Part of a small language model's weights: RMSNorm before each block.
MLP neurons of a small language model. Each row is named by its layer, matrix (gate and up: input weights) and neuron, and shows model dimensions 48-303. Each number is 500 + 40 x the weight over its row's rms, rounded and kept within 0 to 999. Numbers have three digits each. A neuron's up and down rows have the sign that makes its largest values positive.
Before each neuron's rows, "fires on" lists the tokens most often at its 100 highest values on Wikipedia text that the model never trained on.

fires on: " |", "w", " the", "ist", "o"
L15.gate450:462508514497489476446538453456522440545564525495460509503561425491512489503470455483498518505578470536510410504524530424465536527516474555407484511460480481516429506504480581433541562471516438554498502546494455566462544498484500503470469556468491545492426530552504525490562530516419440519513414489562471490475522560514554529538506557458557530589520492586533436526463519505548473504479527477470558510471542481491487526425545429492541537604489460522482493491482427467518504478528468543517530582447509545512465458505488584450571531529451518461512557513506531461448527473467524487519475559554544576492503513498537469493428558502500478499472514499474512535482440559491520504490527535442581482505559483488505483474464557515418448459469562470504523637526475406458520526554432
L15.up450:450482550543517498533446540544473468497512454560500543493472509504545473441553493506488486530472510504583445546524512540455568488541543491448447491526496516538482602449536473539557517518511489486569516492514491536521430495492504444489547579487583525446514491516467405520553518447605467478521550435553552534534505540497426469532514518483484441573467500519512539545518504515518459460475536474477439439441502501525554427424496492458475558522437555515487556566434526549508518478505510526517481444564483558455502539467564576529518507546512472517471485541444545576440501582495467528469446523470505546562515527551546505589462483486541491516480458533450548564425523492494536498572416487413483580502494526490438525500549503405484528469490528485398497519533463520546426558557476

fires on: "|", "\n", "|---|---|", "---|---|---|---|"
L13.gate721:499551441500507501543486545483493539486499513472474494533537532519440534488539431520534500567472476527508524479510451422482444497438528447537510550462466541440558455486558484463474412565582418459477488516535424392456515512477476511497506469496472526573552524493471507407510520395502470527461504548495476451508513561529448517486457522518463563446532553475523485468480512459514561504486453526457472487482540491501540502533504529524489471543466554516468535505538513485461527509508512547461481509526493488440510494438487475518454475505447506532472490507464465491493556400535509439460438519418491499511594484424478484506571553562433480441535386541584494523515433470491470543485421524570562529507412468430501464488534525516430480505519458455526520499476544522517522476480519
L13.up721:435565489538514496430507492447534520479533510475510452469480482481457504474469464496540576445564499584475462491450535518545508439499525473538543465477422499496484441500495536504488464482484481464484528518560459493448535528477501506509465467498514534551544385507507456464509507500452465534436551573525526538459452560490471501499492488482504513469539526454465512526502508510433521465536494500485509473434478519516505513488514524473438451496494490466539467443532479539575464476569553433539424482438480481479421474542501559462458504546533497511526491471529692445562415502561529461472489472443508455482540475500526551481461521537528491501476460545468499522469507500484583477454419580511558479427537479501487512549508501451523431464477511513470539527511568515598483501553569

fires on: "G", " g", " G", "g", "gen"
L17.gate464:489427514487439490455480516433497456445476428517480525462501475478561529538467531551526465593525428504517507521540473504494496476455538496532517538478492524438529448490518463470513460502539470522412493492582499499436445525515546491503488441547540502486474492484466535526472523461499464482528476479505515458475477531515501469465475517502546497516527504389430449529426477501560526450421427437476501509631524465459441398423535571528506523458489494517542553544538504494515441473537518577422447528430465456448528470496506523466416473402462491432510531485468493503496473538497507536469489479508606464556552487536518401522583462494532476507598511482442520510493567558455496474445409513472475463569483523483496512449423504489479511490408558547487516504503532463525470487548438
L17.up464:529505535472525513543560565408481463541525511462555604488524566517461468484433522569568470470520492527555513471451526521534477474552501479490492500439432477536501489468518531584448490535552490469478504489537435473527489489455435501507507507470518466486524564505454538529434576502510488487463511472459545571443533485536417496509534516468573477533533501393464458549459470525495464523470532470480451495579446520519483528508449571515482514489441506513527492435536542505571518456446469507467434411502466492540472542432585457506480477442481488506494478465508471467500480495552497528465429446510616501518522475546553502472538461448445480438508462547472514554519482549445507508524428559544541468526500511423477492494474494586425527465508568529510559462518553575476497525572578

fires on: " |", " to", " hold", "dependent", " La"
L19.gate576:538623438480477525534547495478559508448541498497449548474500447455464494453477490463502527526506549468580521573509500453489515531487516581488479531524480431507609448501529521451475523460506554439515481563540564549516520567490486539497490556534511534472538540463539548517446486438507527500414514503482504488449556561502480552468534511470539510514551483533538510479575561516500448468492473527452452445475505565612444461457494537494488562527440551483534417551523496501470589478502552485473542498486554539462490478501469531509514477446455491450470485502444489517505546518534464504601531481520460441511490447553446491554554501494575544440498442493520571490529508555494420509460479509595524512500471507404455407415430486484508473486511479503507469489442443456512499542487487
L19.up576:453460576465474433475488498528503510508452534522499427479594490548528517535475519492543452500471524455524487488471498486542522563491549510507565502519458500497508520507474481479543506481526488524472492511491518476470427485488604572500483472482540460476495426525584528553478576570527442565542506501499490516440527530477546522536496440477514493528526503475496538499504560470494528549495505554508496529543556498492468448492443489539584476542519567515510513518488441543481456425522514511536534483516515525503477480453461454507467477540445462525522364546552478507519467508460492508488502493543469493524429471465414529545492482525533568468499556549460530439548469540493471546473485474466520428518499589497461512476453526508526535470465536557495484474468455442474502523512522

fires on: " New", " No", "il", "ver", " Ro"
L21.gate47:527472576560451508505508490513560496522499503443405455502550452483500529483556477461486486544513474539479496560536507533514468507548470490510459515470498461550494442544540527473477592453507433577504472479516492409477512444516578513542549518471518535549584459517482529579517483549506472488441425525507527538561458540541467514505507542453502605505534534483410504451427539521487507422478575475534481446486557493452519510497471513478513532541426492588408470444480504530489547448505500470472466509447478560567449499524512530456434476483506513585600478470524563488413478536548493486455518482516447416512467458473449494536471511515457511443464497439513456515487490530509463458481568433535437455509551475485489501478476544448537513524488518507520568595481496530516500431533534
L21.up47:453466499492447612472515494509447494502540527492445493482571464537486511560502494502470420526431538495477530520541500510478501528555428532484419481471554547462480536517547482529471481494441469476555493445494432515502449455479527452508531475473472535501561471544506444478506538514521534488442442531491484586493509543553537551453447516444494513460523498468479479489481530488514432488541572552516497504397503501546545515539496481580502504514498559512433461468478452520434525440524500496498489452505471504583482534495510579442545499473487504523504479558501481549514404507581528539460495573510533466636526486509508558483432442492495511585576435520480466434434548483426508589531461501474526543480458417491501451515487426473495464535570573508447494508544433482518515510473445

fires on: "bo", "mi", " bo", "ma", "pa", " Bo"
L5.gate51:535473462496517506544474533518476471519500598499560441664491455485441451513544513467537497494467507477430514559479546523492500512518518559511574440545457396492496492481513469517464518504476516470519534508526485539524528475505501508509512532540530544461531499477466498528493509451468525499453547491555473395501444505388465498496431495535415493474471537502501498556448503468551547412472575572487498581567473495493523484541457521500505559492512459527449483543474471566496526528430572485439516513473457561495484481434498466433525469524472575528490537479496532496509495426503465486522526481443476491494446570474528513468508420424523510488528514486493514556490513558631433509492478537477466502489521489544469486469470539456488497395452511484515556455488492520511492505461507
L5.up51:535521474460525555537524541534501466509503512536507496545571592548470431540548534443460486514476470463415538564482443562521480533505539533536581446448512452492463419575489470512522464489501497497517542509466471533506516512539505511498561538443528544491491479538457422480566531477501523455487565583509421500471445522441508489473474478533489603518506502501470552492401470539571467536522541567479436496550452466530514563578473535474523509455425493532484527504508464477519499470461530416506497508536463498472478548409477492465540547558473463550539468455511518478530534482495453501525473493541438517489553534478528518442424489490528490519540532554550498512511474466503508484445439545485437549461488467585430525434526476442514462512475465506594501469506566526499514481506531

fires on: "er", "or", " sign", " Cor", "ham"
L7.gate13:471561542493510471444497492458427507511469523483450550501440431518527549584471580498481495547506533523498455445463496490495408498440527545530454542488462546501498482487501513486538535503501491478467499448519473557478538510490551528458420532476398471499417517510475454576485566453532542493522463469442528498538482525445591451600549554535513558551508479474532419456498596528487507419494501510472490471496480479547517519525510467469508577446475473471497496522574541536460500556524464442538420453505485549445552512515542451493475525525489530537471509542505485457507449490497504524479500533500494418633482532505429487528514569443504477457448496536488462518504484567499553538541505457571487461467480480464473447541505531543534503528438512478461541534482542452437470521481453
L7.up13:519501473445587483557490478529559477541498509549471507475478430469508451469512614417518540454541477462493561471491501529520524507444567498514455506519546494449471532439459481447562547554471550445484551510531491523501459460521464457556487487549517445538489514495521531490466528482523498481527481521443464571534521513572601501591460554479474506483459595501550514439481356539519508487498489504545530499507520510581471505482535481465446497488557490486441440510503477574471513566454515459498480573550497536400478502443452478528522445497524480471424550467495450498478487481465500520486463461484520402520437515524551435531552503486471505514507556596520467480506454478541528518476504540486438497443440508435429447534497490511554571512432522564529549555512484535523480456567485

fires on: "k", "an", "ong", "en", "n", "ang"
L21.gate687:525482518488500560584498576516505443477530581548512465449455505508520453564512420452589573506478418531547517409540507499522473506518514484475508578536508521514497549537481508538458488485504537550499493461496432487431527428549458529362498460504401544502482512542461567487520518469552528533460574501585537546543475511541436431535473512484555549537548553520497492444453527582496515533526513504493544503570583538420526513520520433556526529473556504483503459543512523528499475465613567401508486456429516491522485520447488508461474431493470508536564493492510523502488477486469522466548466504508518569549497541492454517437522427450493496531452422464486498515491597494475483468444471551532503486492454512534597479462530524540538472457488483575568513466499465465462438473515451
L21.up687:503484506464495497529500586487537510522517443495442513553545441469480437529591428471512525525467451451500532505515485430476518498500480467532475468555567464451525517490594516572477575508503472505479516498516553525556513491523447583491500483544490472557509614550500516432478488528509526512540490440443493501487469509479514426506493456434524479538488456596522543452504531476491541545524511511552506496467495465533549503513505443499509500485539547557503466481503468495505460530463494519461554523538455486474453552506522507491551510544480560508520473526540495460458501535520538532541521524503455427530519515537503507519455430449554491458498508457555575381549510505511487515492455525548515485585464469465526463452494542509505445481475468516460463521502519437449510499484485

fires on: "al", "er", "va", "z", "or", " Val"
L5.gate543:470538547553538419501449470482512513413460502452511509551470462490484498467443509490501574533544531540499547522506477590491491467464534507514484576529519460473470562491486515490579528496548533506477511498466555524498498560501477556455448475498486457516476535485458493535532507502557576447500522528477439551543498548478531516572424556457458492493566549486529420438482528549533466462538420470528543500502480533509478476460513490502402553489485560504510522482556543462487456537509560417471450477414465535480491441481517508559497506465475485540457589495545482562455525498457560573473585479411468515525426500476526444497513472523482387491503518506478456495493485541373514399539551525547403549465464439476525455505511442473509522470486536457519514595516457530483478481486513
L5.up543:492594534509557562505510506529505490516564454546486427515539509433512600494485520505430467531520505519535546440466505508535485422495481538578505568543458504585468569449499504475454524523540512532466517532491575546448491560497510465472507498551449570509466527400472512474465510502460513523521450541465539510459431537517476440543444541536534521507435539508500411465499521531482509493465469516492522486434431519497541459530493469487428565416527592506496540539470468510537565502501551452509567503495493524444566471475545482515498474573504510537524557521497454541542509491498535583475487512453508507514496559465447502493446442427484495505436465494532431526423504580518489533421598507521444449506564485420533449539489475508546563545446527431492512504522543566545474501447535

fires on: " to", "field"
L19.gate50:526551460527534530506484503551520422509544455478503511445495499476570507499565520469452489471430563501481535508490505551432450521519576486509533563510572462472541488521486502530530533457456452462530528492574509576568483512434463467432500438470524508473529490511544572527453511565410475539470536468558514492513583502475442504479557539485444475443483477557517491493539517490433505518490427520434459517521484483487456494483559523505505538540463488523514485482498500451499461426466531529439524505462600484523519526469464535520491545535472549502516510561486503622526478504504468451572503464561450558514484492531444469473484550453500551555541541469518461509566571551524474476518557461559505537477551522472498517456447563528480513535490465481464513465433513551460536559484485
L19.up50:454515504467483456449558511477442481516432559464476559534503464532462488561574542494478475518488567441531540503477517518523458432505438420456515542505461479537527534522543544433474497582526486536524432460469547499534516477621499494527529455457562513517519465469566540507443526480522481501503560545491535572493473540486502552552499526515551497500509422497508511454491536412433502522494438507534440509504478439475443478483480492448480567520410524475426487523505426470446494519478501552428539473490535526498527449525586436463524559458476566466548462554526518521423489535505459451455447486492474513454530432500503411523477528436482506520505506446553501590557493421516494499469497514483516510538506572530504509561472477521516477495511491461499473396506520503457523564488497

fires on: " g", "g", " creat", "n", "pi"
L21.gate484:467448555538535496489509501484473467491501544452508513510471508444496488578485553479519525506468569530489528579564477489533502470501519522553504476604547502531473478458603556498506488494518510494458444494484515516544483513436458522526577548478481491519441494485490479503456540488453466511543536504470420503512526512591537456489473544504468508530452485436458435470523476531529543480469470470517507447543514527480463438453522516497446450526436495427467522489525481411507495447578572451513517540573461464483543485448482562533585517539481536468526547485410542600574465481501522482478519577467481479568493537502545459542560425536508536558507502489474489514527547537457489468561477473539499484456451543514408538576513554458501522460514544521491535564507549523462410502605520
L21.up484:450533498498496514418514543575472439549576485528479440511521513484506529502535467464512527527503494468489561513500431450565528484588504463476488570501541523527465453483544528508512546548444497485494549414486566496459497515568525583520479454514523483496477521540470501490480545453551493509513457476504461505490549493475438507469558521524572472482447486525506547459481506456544517461420557428412484480537487523535481499399433528459519439536575412454479546539545492588488466435533503499514454416575472526452493478500543437544423475457482496503506545499514500511479497523500550432490483556462494564533519523563500509482473471508455499464430423513455542491468479500487470548471444529573551522514523573469475519378534454554523428420451553425558417485481540512534418428476563

fires on: " in", " of", " on", "c", "g", "s"
L14.gate52:487552507495464419583535542489442480563485493503534549517533498446441501481475553491545537504459513456505528564441562487441530484507550468455506496467567518507509510476481496457446511493626489467440472543497438577535526507465472474466512596523472523504484527549406531566448504511493476510523495525441509398472488510512452546502481520447506401498517518565471456466555493557455500530512522465432470501590468517548532522552489542543446487461530476508467541492497504495504546555535462524452502465511496498472481518538558538441491480452465541484476491462616555425454496522527527444438541459532493542550477487546486434519523512525536511472599466464546542431534532501527538523508507538488575478530543468505512524485524510485435500479512476464496483488508446492529558565531526
L14.up52:548540574529457457523495519587473480525471495449434450503479510495411557474513529458478483450482493470453509505372523507488436453568507444506468532531492479471554569522499548500476509481552535454548512483510527470522497507426472499493524437484454514564543477463482544579492575529526452447502522435471497522456523554427518497474522524559492536448479515599548504540565473598503550612461450464507475514538550508572493527537444494575482527529534444534486466492530576521525527442471501518500465459536544482544514450535509473503461493522496487557530432483520494422438508537493418495463449477501510464529447460483568507447435503480546457442525466522533447492490451505461483527555498532568591498511503433560534492502484494569511550475497443483516538489524462477491534481513490

fires on: " of", " in", "s", " "
L17.gate555:437478484503476425482493508510517496525555452494481503561501504556553455549513503457519450518485513521539559519509570546490554571556401505500511587433577563538543505503505487530507529501512537506525532526470485466492530561465508438454439460525479439573574511575498432513495505503607534483428475509461492487469500490506503595521485493427477501426503544475473517535537505502550517476479467488441472554440467524473486474440455526534602457524479559465507477540483569490463473438589574508501453525488464510480536548436432486505530501492509460492490511559487516502518458443435465510512507452521503559452523473539530517535483486455470486496450463502512477498517460465523514493506494585529492559523524438562526568525486542567534620500461429534520487606468478532551468492524538
L17.up555:481523467446552501498490460528522510547506459533502533530535498566491450453490521452516461469478540439488513525473489433496512483605531647507512570463535531459463467494497448502481504425452482561508465490447470477497511495496553502449529544447492488541464503487495533505518558438456448499529551516488492519401514496497491553455546486474463503494563422611487544451517519530545458565498458515473508605507511581479487499517450543540523470576467547513493549590488409471512523486489463592477507507504500487484495557515434464521478460388507440546524544493517450504473515511468588508528469552349486483539506584533525561536503489571493533579501549458500525459538549408499508483494482500518464560552548418490524478426485527438506558495461545420469464497495474529558494450455513

fires on: " No", " no", " B"
L21.gate560:423431495439460425480459506502499473551489584480449562457509468525537495532484470475511472557500458537505448516419468470503478474453449478483522457491432417512552507521503512501480565499547523485465453451496476500540524442519479500516455510454538448532570529528492501536456535465582523540506535552508506513480452488499487477455503533541508553570438495432490513510529501529522542467516571439507419399551398491517468499473481480527491531487446536496526407437504455488473472481530485472480493538440449501473518506493439484384475371483505536530536456486475469533529537484440446476457463543501450461468533460475451447551492489524517508473456535510568498507532497577459514495460516473534524520510557553499479528534475517488501572580414508474579491584488532500467531560511491
L21.up560:477424507548482566496444529471515589450503540479501471408565509525474514506510490406504540557518514528466461570418453525442505555534520477530492560458597481466510549461462567457472525528511492483517460467431522536470518503486548436480463533506518496487583497467535488482483537445490546492519506483520514463516532413456488475411462467539460510530486471459504547421555536473465416502552516419457513512511461474454440495539467532503496451440465519521491425387440488517507503503479418406575491539426481511506544516478481519452502516504448540536512495468556454496468470585539470539524536538490503509551534488569490562513479504498534436442462568585564472537551509463476462470505513517474569511442527526473502564526475581546490545502480561477472529501528545526488554516405507

fires on: " G", " An", " B", "n", " D"
L21.gate599:532486509503514503509493547463453510456505586517418518429522509444481515485485522554486550528519515519494574510538510452502480479524456475455504503473531470466513493513482472492537441513511438490507466481573442552482537539470493510466497565446469554513543519486465571464503484493547500493513539524471446469442574578479449501435499568515502482502492569491528510472476526538504515488482450495499461450657545548496483472406463442518491457471552447515509499520527473434468503477506524448592472419518444474509490441481493511524433482443496490599571463472468413442494496500531519497489516487492616504461541529464446464518530418532479528440482530540452465465527565568519569468492430453595510495448525483495447487565510599454504461469472499565511516454516503492487514575510469
L21.up599:436459461500495482478451571452472476506484466501501583536528429483560487452464470572475468521478472498525524511463506502556515465523500447445540487413490525546474555525508509514564447501420614481495542523507466461477523470492531485482479391529531534576489552525610505530502502492542479460433476495471502592444482554532435463433464491576479414443508509481535460535454475472494508476452504383470498517494475512548518468435502491492493573398443549557547469463551539498495543464442466431517503488484552484468513515554498454506472502536496520580562492513477527503544503489501577513444504502522555452503461464531428522547514493471515513476453468509426536529506479476478449487502439502488494485517455510531493445581499506526414493584454561545501583496448494503489502475481471

fires on: ")", ";", ");", "ment"
L7.gate786:482411488418468469506501458515497533446525516403491498538477524500479484432471508467437498504460532473501595553507492439415533491442540476456509524463466452480485526583476514518568450423506487476494507519489500454555473474561444537482481528565469481481492495504520519512502481464500477542640501475520449508587487508472524438432514503505495557482486564476506491495508490475455432537539556530518474520527540549546502572535463533585526575500537483496544516496538504456497503432512520551523517481504465489525520465599512543555531469506444525608478482535468458508492533555518481476492561517540521504484570468427477515463501548489463492518518590539427479487497515547450539452548456464523469554475528435445521435459435469432516560457504493490520478515460492521485494422441518
L7.up786:499527474514453410548467472530494585485542498473492497538531539479495570511453509461520447551504454531525498570475474524515558543490549558500573546544576456486499497463489543507526486504517527439531473486466495467433497433502503493422522498515476528472454406488510501478557470545517445515480467479495516545533446448460552480563511504560442412493555548485540518495514444508514555548553507526571501447438519522490444509523528550525459495479520464432486575450515501488504580438495442436494553482455524452511478553496545497413534501439460534537534488509481470431521511477502519524513525450479490497503573477536536537597513570422494506586525447547440526526524542470582441502466557479536458528582492539579449506504528477438454504528522494511519509483506415457502529478436438

fires on: "n", "en", "on", "end"
L7.gate18:518519472517542494537581452462519528478483547502491478452457573537545560530432424566588522501500545529519500492501535494521519523499636466498512616472460557450496502525534463568517527497523478522457443476520531480484543543534458503466560522519435522519517503551535470476497591575516540502491498510519455465517435485503400408529457441553545545515505456431493476468480543513519450435504440442477485489502481473470576504460514468522545517498503522515506427571500546580485541476463491481486496504512468506466523447501504507479496463457517423462470511461446525474530540441589503550445467473511455498554467508486459430558446412549507506520577525529539498476457528499546498457488445502424541445569447519521519467488573513494465500551496486484500526416487539496477480584536447
L7.up18:505502560521561491544535524525433467460487514505453592500515562542489488537541491504472541538495476554534504509496438415439536476447525449504558552512537515492512502508501508484547562492500468486522435496507454509482508442483466477456520475507485571529531576492458447498496507478556440429506545488520517495473521541492463536473507463501493446524534411539486479458533423449491470453556563492549457509503451471489551521470488410502485501455457470580573444421520522453483498506526561513475501515494517466511497342522551513489491512531510525496511487483525559525493530504615485500502516521495570518504529515559491454533428491478476507546455467579448456488465531534505558484471419598464469527488468457514520577582511510476491491501509419505496565485454502509411508474533473

fires on: " or", " &", " until", " and", " was"
L7.gate695:474466553552592563475486534487513468578512488492481540478532550575500510380517516492433496476571487604441509493520495540496462553544487514461503592532478563486458519512514481564587459546467513501463485524526508530468427505475518579534505471474592555457454470448567473488547496527483526527499506503512460516566552515493458490489497572513524460537524483435520521466508562541488415599483521523506538519506523466470486483483530458538479419510522479496446474509513504451485497539497449493521520521457471568530481508405517479416462499506462513531475552493553527524502472440601470527533480521501503533475515518505456539504561496492461522528509442502477433564494477492536478459414503510523542474494489454478496536472480517394559547514486513494549521483570532507531514508542513
L7.up695:458489539559539491451515522457467449463492503482454472498492537568532520444482466469477534428574454582475503498545473578521387607539542520485487631439447517502457494490499397552535501513502477483497479480540531511453454553471551536518510543499498487469436522430546513517527457589521518463574482493528471466493575538480465544480480535477540442479549521436529516483514563548417433568465489532518453540451472442569461505499527427445509455554530493514496521413468466490467499554490536477523503500429539554469439466469511473480460471494518494467461533459534475455551457430582476554511527608493482507517523522485501517481595540457529466504505425568508498573554480487546551486459512535527497504481483537455487477549507498494552586489543500500555525514526506465527477491530501

fires on: "re", "c", "di", "it", "d", "der"
L5.gate469:514495493449540525438475450604487498510525470547500515530475523420479477548505544545475565437524581535467518448507504493544531545506549492452449560536541517480490535523610482448522488498476568509465479537473508548522533495524546449539474514473490500425445528538528530439479475509465502500408445470469537509527460532517479537528578481529493500482511502504484478495542564448521543486528415545498501472428454534469475480512499508515441508480470513646395467478530453485501501529520541518486535480530545512491505604475562480530508516544535513532513565575488473553565504481582455505554501497439493539499582513448507505504347441505527456410458536465530457534501456529530466464511486450592586489513550510513489572491507558479448465525404527506511477481542576574500456586500492
L5.up469:490496487468517530497415528493458485499526529493450462583523540527480478533477485437464475543508467510470510512523552476537509463499459558510481470485465526575400499509425538536498519523498514547520376521486427495477483526516502487446435551540488511500514493517527477421521454597547437525436546420539538535516502526504504462433458523579456482499474537473475387454480565503550465441475489458528512504458446516541454447468499518469430540527582552484491424497574542475444504504504604468559445486476537536519516476438491539512478443457517496511554513501462533503455526484460577544543451494499542474572576502485475499577435536480527525500440519476486534564468541557529499608549474551499545532486504516467522439527476437505491476531491583522525512534507607474544449497460493

fires on: " |", "'", " to", "al", "\n", " had"
L13.gate261:411547543498471565537539554457546437491578473459505571516474542455532456548585509569462484475523523468473545479481485510464475516415524513551524490550548442480510516550529489548523482483529484467483575525490571591524542475547489571535509509498486565444475487493490590479414544492485463477533525471589487450553494459528438552480567504496454543487514415513447508435500508565535495544560463527528458432491465533500465462509481513469510525521487537539538531449445469536512531465511456543509551465514486517513403492503497469507519589475525508528497443469459475499548476543495365517486603465556468485503459500499514471534519483533426600517517488437492460506514466551558520492437540481483488489565530507435519541504441518446517509521463523490482517505484454455413495565504531
L13.up261:487469532549493512579491479567480497523500560493496463474487458551525547540440498441467513463566587386577591518506481488520584495470483497520543462550511509457442459521507558571442516548493496476468539461460537496558555533471572461511506503545541501524470465547505514507412500478425595455539563502622524445425464534471527543578518480506550464531494492464526484452502496506459581501524519525480479561506571507440496548524492453544512530516514454523542494504462467470535460541515498492508472463569466525485467483533458511563500459510558594486516495543478478481468514427507589513506509527472455545484536512562532516554489494496493507463523538486473570494557542509512471455536539556488517503535517520482527448521543466477505443499497495541438434468520528537415461455523536

fires on: " who", " that", " to", "ly", " also", "s"
L21.gate549:527549516488520456509500512544529510545495451474509471453533528419636519510547472458499476510459454554473523424484530499470486519582463501514508499473480479492522494522539541517510482459516483497479475431510497491512499512489546585476467375536498439547462493539543461516516545522449439441468577453565527458546529563528483498500457539522519502553443470517445512516519589488488510502524499527478482536477492528499472458531498541474551441498455479540486447486509398543481515441460466558497493411498481473495437502504469499519568516465427532466534475500398467516459487482452551536529458457521480517531480493456576420540533502485502533506512469560587527549495484469607489524509502534522517547461496537382559491464525533554556533468543487522451503512544501469479510522473493
L21.up549:534500546462473511503548534560449477576446504554560569558539510532455517526469462447497511467499532467545516539518471576522522521413456482405495487520534519506561466470512429490522500484516528492567494527522524435475495536477472522496511442553527537600506501483491534514449489518524450535435476513516508547478547454465432496539476521477521528491536590557452511516529475478398519507496525526476443473538442445452583506509501452499515494492371433571496516570464510528493559466551435485535419415485455479501557434520514546489468486479416495515470480500522521568572456442442510461493516442510511495528511398524523517496483527567591521543519542537470507531492474445512561485586467426525533503501592521501463484529477469522505514542546499489516441468511520487519519548550491

fires on: "y", "w", "c", "it", "now"
L5.gate822:501519512454453539433504495487447466517440491500473503450497507482571478515483552489466495475569567551544493491515499573509492520523531535495477549467510516435485533516537540518526456497498489494485464504473476504523465494481561522525501461517467523505533510552502553475481469524478472470542449455524498545515536534555478429459544427482439565611478525502524466518492452511484435546483465435474476498472519496561539513569498545438469539531474479521492475418552464467514501480507484533561467460475575498483561518555544529439510552510567422499513459497527478593511464494486430476507547576532530430489485505465456484505489501434383475462509469523529498567467463593528524498513559447484471507531481478477497501556518543558532478435472529466534565489419557493511436547528487
L5.up822:483524471465508527500565523467419516515446596596452489510521501440513432493468456472434558453486528500515450531459508472504515517503450499560449525532550468449510461412520481526492532474555496485545420462457491453527537552561479478501485507472449531540536461487471470432539501572495423565527573532492453522467509538518449488486517472547410496513421504464531482437462548506501525487422505457523494546483509482481496502513471459546511472526554462513492449469523461535459464540503501476522486475524476508505539474508470632508496492506517548476563509488445463581513554421486520439461511489467534547477559472539488537552496513449510529485448476413450466512415494526553534493507500520479541475561508459480523414600471553522440485565424552482500424533482525447515504494544448

fires on: "a", "d", "al", "w", "c", "bu"
L5.gate9:490480544546544513481508501543473517514440531454529455492518584423488507458520469531523599507520501438513458534503544482511561499501555502528554550537525532435510409462543512410526391444491551523456526545496489576568488466502474430581534517523538550466510547513574457443457528488474488501455488460469515440495477554490445581510441438539504518515518455458542416459483495552506449506526505501520512504529552527487489495481565476504490513439508524466464449489552538527574493472498503451458425504545435550546575561459500445451490570450492562477519528536475494528559507458480507440471562431540526503550467520466522468543490455408535515483529480487534548519468472495522482515493464503518562502517518512473454504521481565551497495503467401495442504495506518549546528533495465
L5.up9:490460483527549551558485364507459434528558570456451444457497419516456508479488471517462513494493467443445535463539507572507517448497435511491501490456512458507423487543507510492450546510457545512508484489438550530532491481472445450434462419498419495472431460492472470499417522527588447494520484499482519415560539479535542470481518518552496486497499545513482434529493522582469478484506461459491542533462428529587520477498469449500463510524504555512470537473509533529488544417484471546518558503552476559500541539484529504512467474458462528514564468525478548463487541451470502522477489516477513555497495515537477496551535423418551549538467546437452427610462506556529450542507463491579520455473494499535513488456594440507499506557513518427528465579473576478471481530533498

fires on: " by", " in", " for", " of", " to", "s"
L14.gate776:457488493485518613560521473498505477508462461506613457445484448503457464485466541483517493478478532517470453541482541532522421464544538519453489581593517485422460410497487469477454520518507508501484460426549598526470517533492501476457490528519443516571411483589517520463492516518470468535530544460503525500521463520495485547449489514516410510523483538485578497565492499556545513486438510483450486537481555426439485560459545478420542494450473508509586432504495573536498511472487533511543521538521527472439582468486513546426508548487432468641463480564492492491470583528477444477447483461516500543535525509551472507557501504483581559500470574538536458549502505529489525480530508542476507460463510502547528525532571509572525465509462566493497506478522521513499500522527496
L14.up776:555457469433454494463571510465415532529494528504417539521522466499475473493515467462530479546513536506448497485563580469465463488538542456536491491576439491428527549469491574450513568515568509472525501537563466493445503471531578449587487513488492440478481440464485484509510488460441469439402491524497525427477512509560500471533502536416572507482478566470556524507481528493473496484471501473542569468476445498531473493492514492529481552554484510496524431557519495412508552537552495533571504514470490481532461517459532521500517528510503523526527605548502487479536536520495446457460507538458539469532480435484553457451473447375547507547475461510561483491522505472512429531512499497481461553540506519495502504531498459553467528533484575492512455427495464503548463537512504

fires on: " and", ",", "s", " or", " ("
L14.gate777:525505539501563493507475507486474469550545482517454513459552578542445552478547497485561523459517525524429469494525526556541490450505482490525443546541506573473487589457503493492492543499503485453538459466480522471510479473496547376493547517461497467490500499481502488530501621474515510519458468527505451575493484528528530394432427489524438461495493475532464549459499508487535486496436533553467528416560518492532469577520533522494506501435470483499527543558399403551426513471577533487558489514462513485542524481429557507493512468472527501538501562510544576506452422387465449506567505510580520542472493546555468479482506498505534405553472475457472452519465501451560433423543467505528513595447476500485452543434494488471547486478519461430519553460495526544518571416534449
L14.up777:474508409489537519563541476510535482486514511453446485463449522517536509419507496464513496452459521459417508485451478495533491491455474539450521453555415560465482479464477480524485561472540553487572482492530455563551507537503568522545512495521489511461482493433539424476423584605511519451461516522510511559562491530523446568533544518507513471542476489463561470528506534464462503514515500521512489401513495505517495538480509527542420481452495485445507452499545469502537480495519505447485511534477553473506437405464517397531521430531468476547563444521493415499486431488531496458513493547548446482495545533547441528514506468495500459438524559591515529488527468565482459485498450529473413576495525410509459465414533461499442491472539502471612471500511521454502554496567448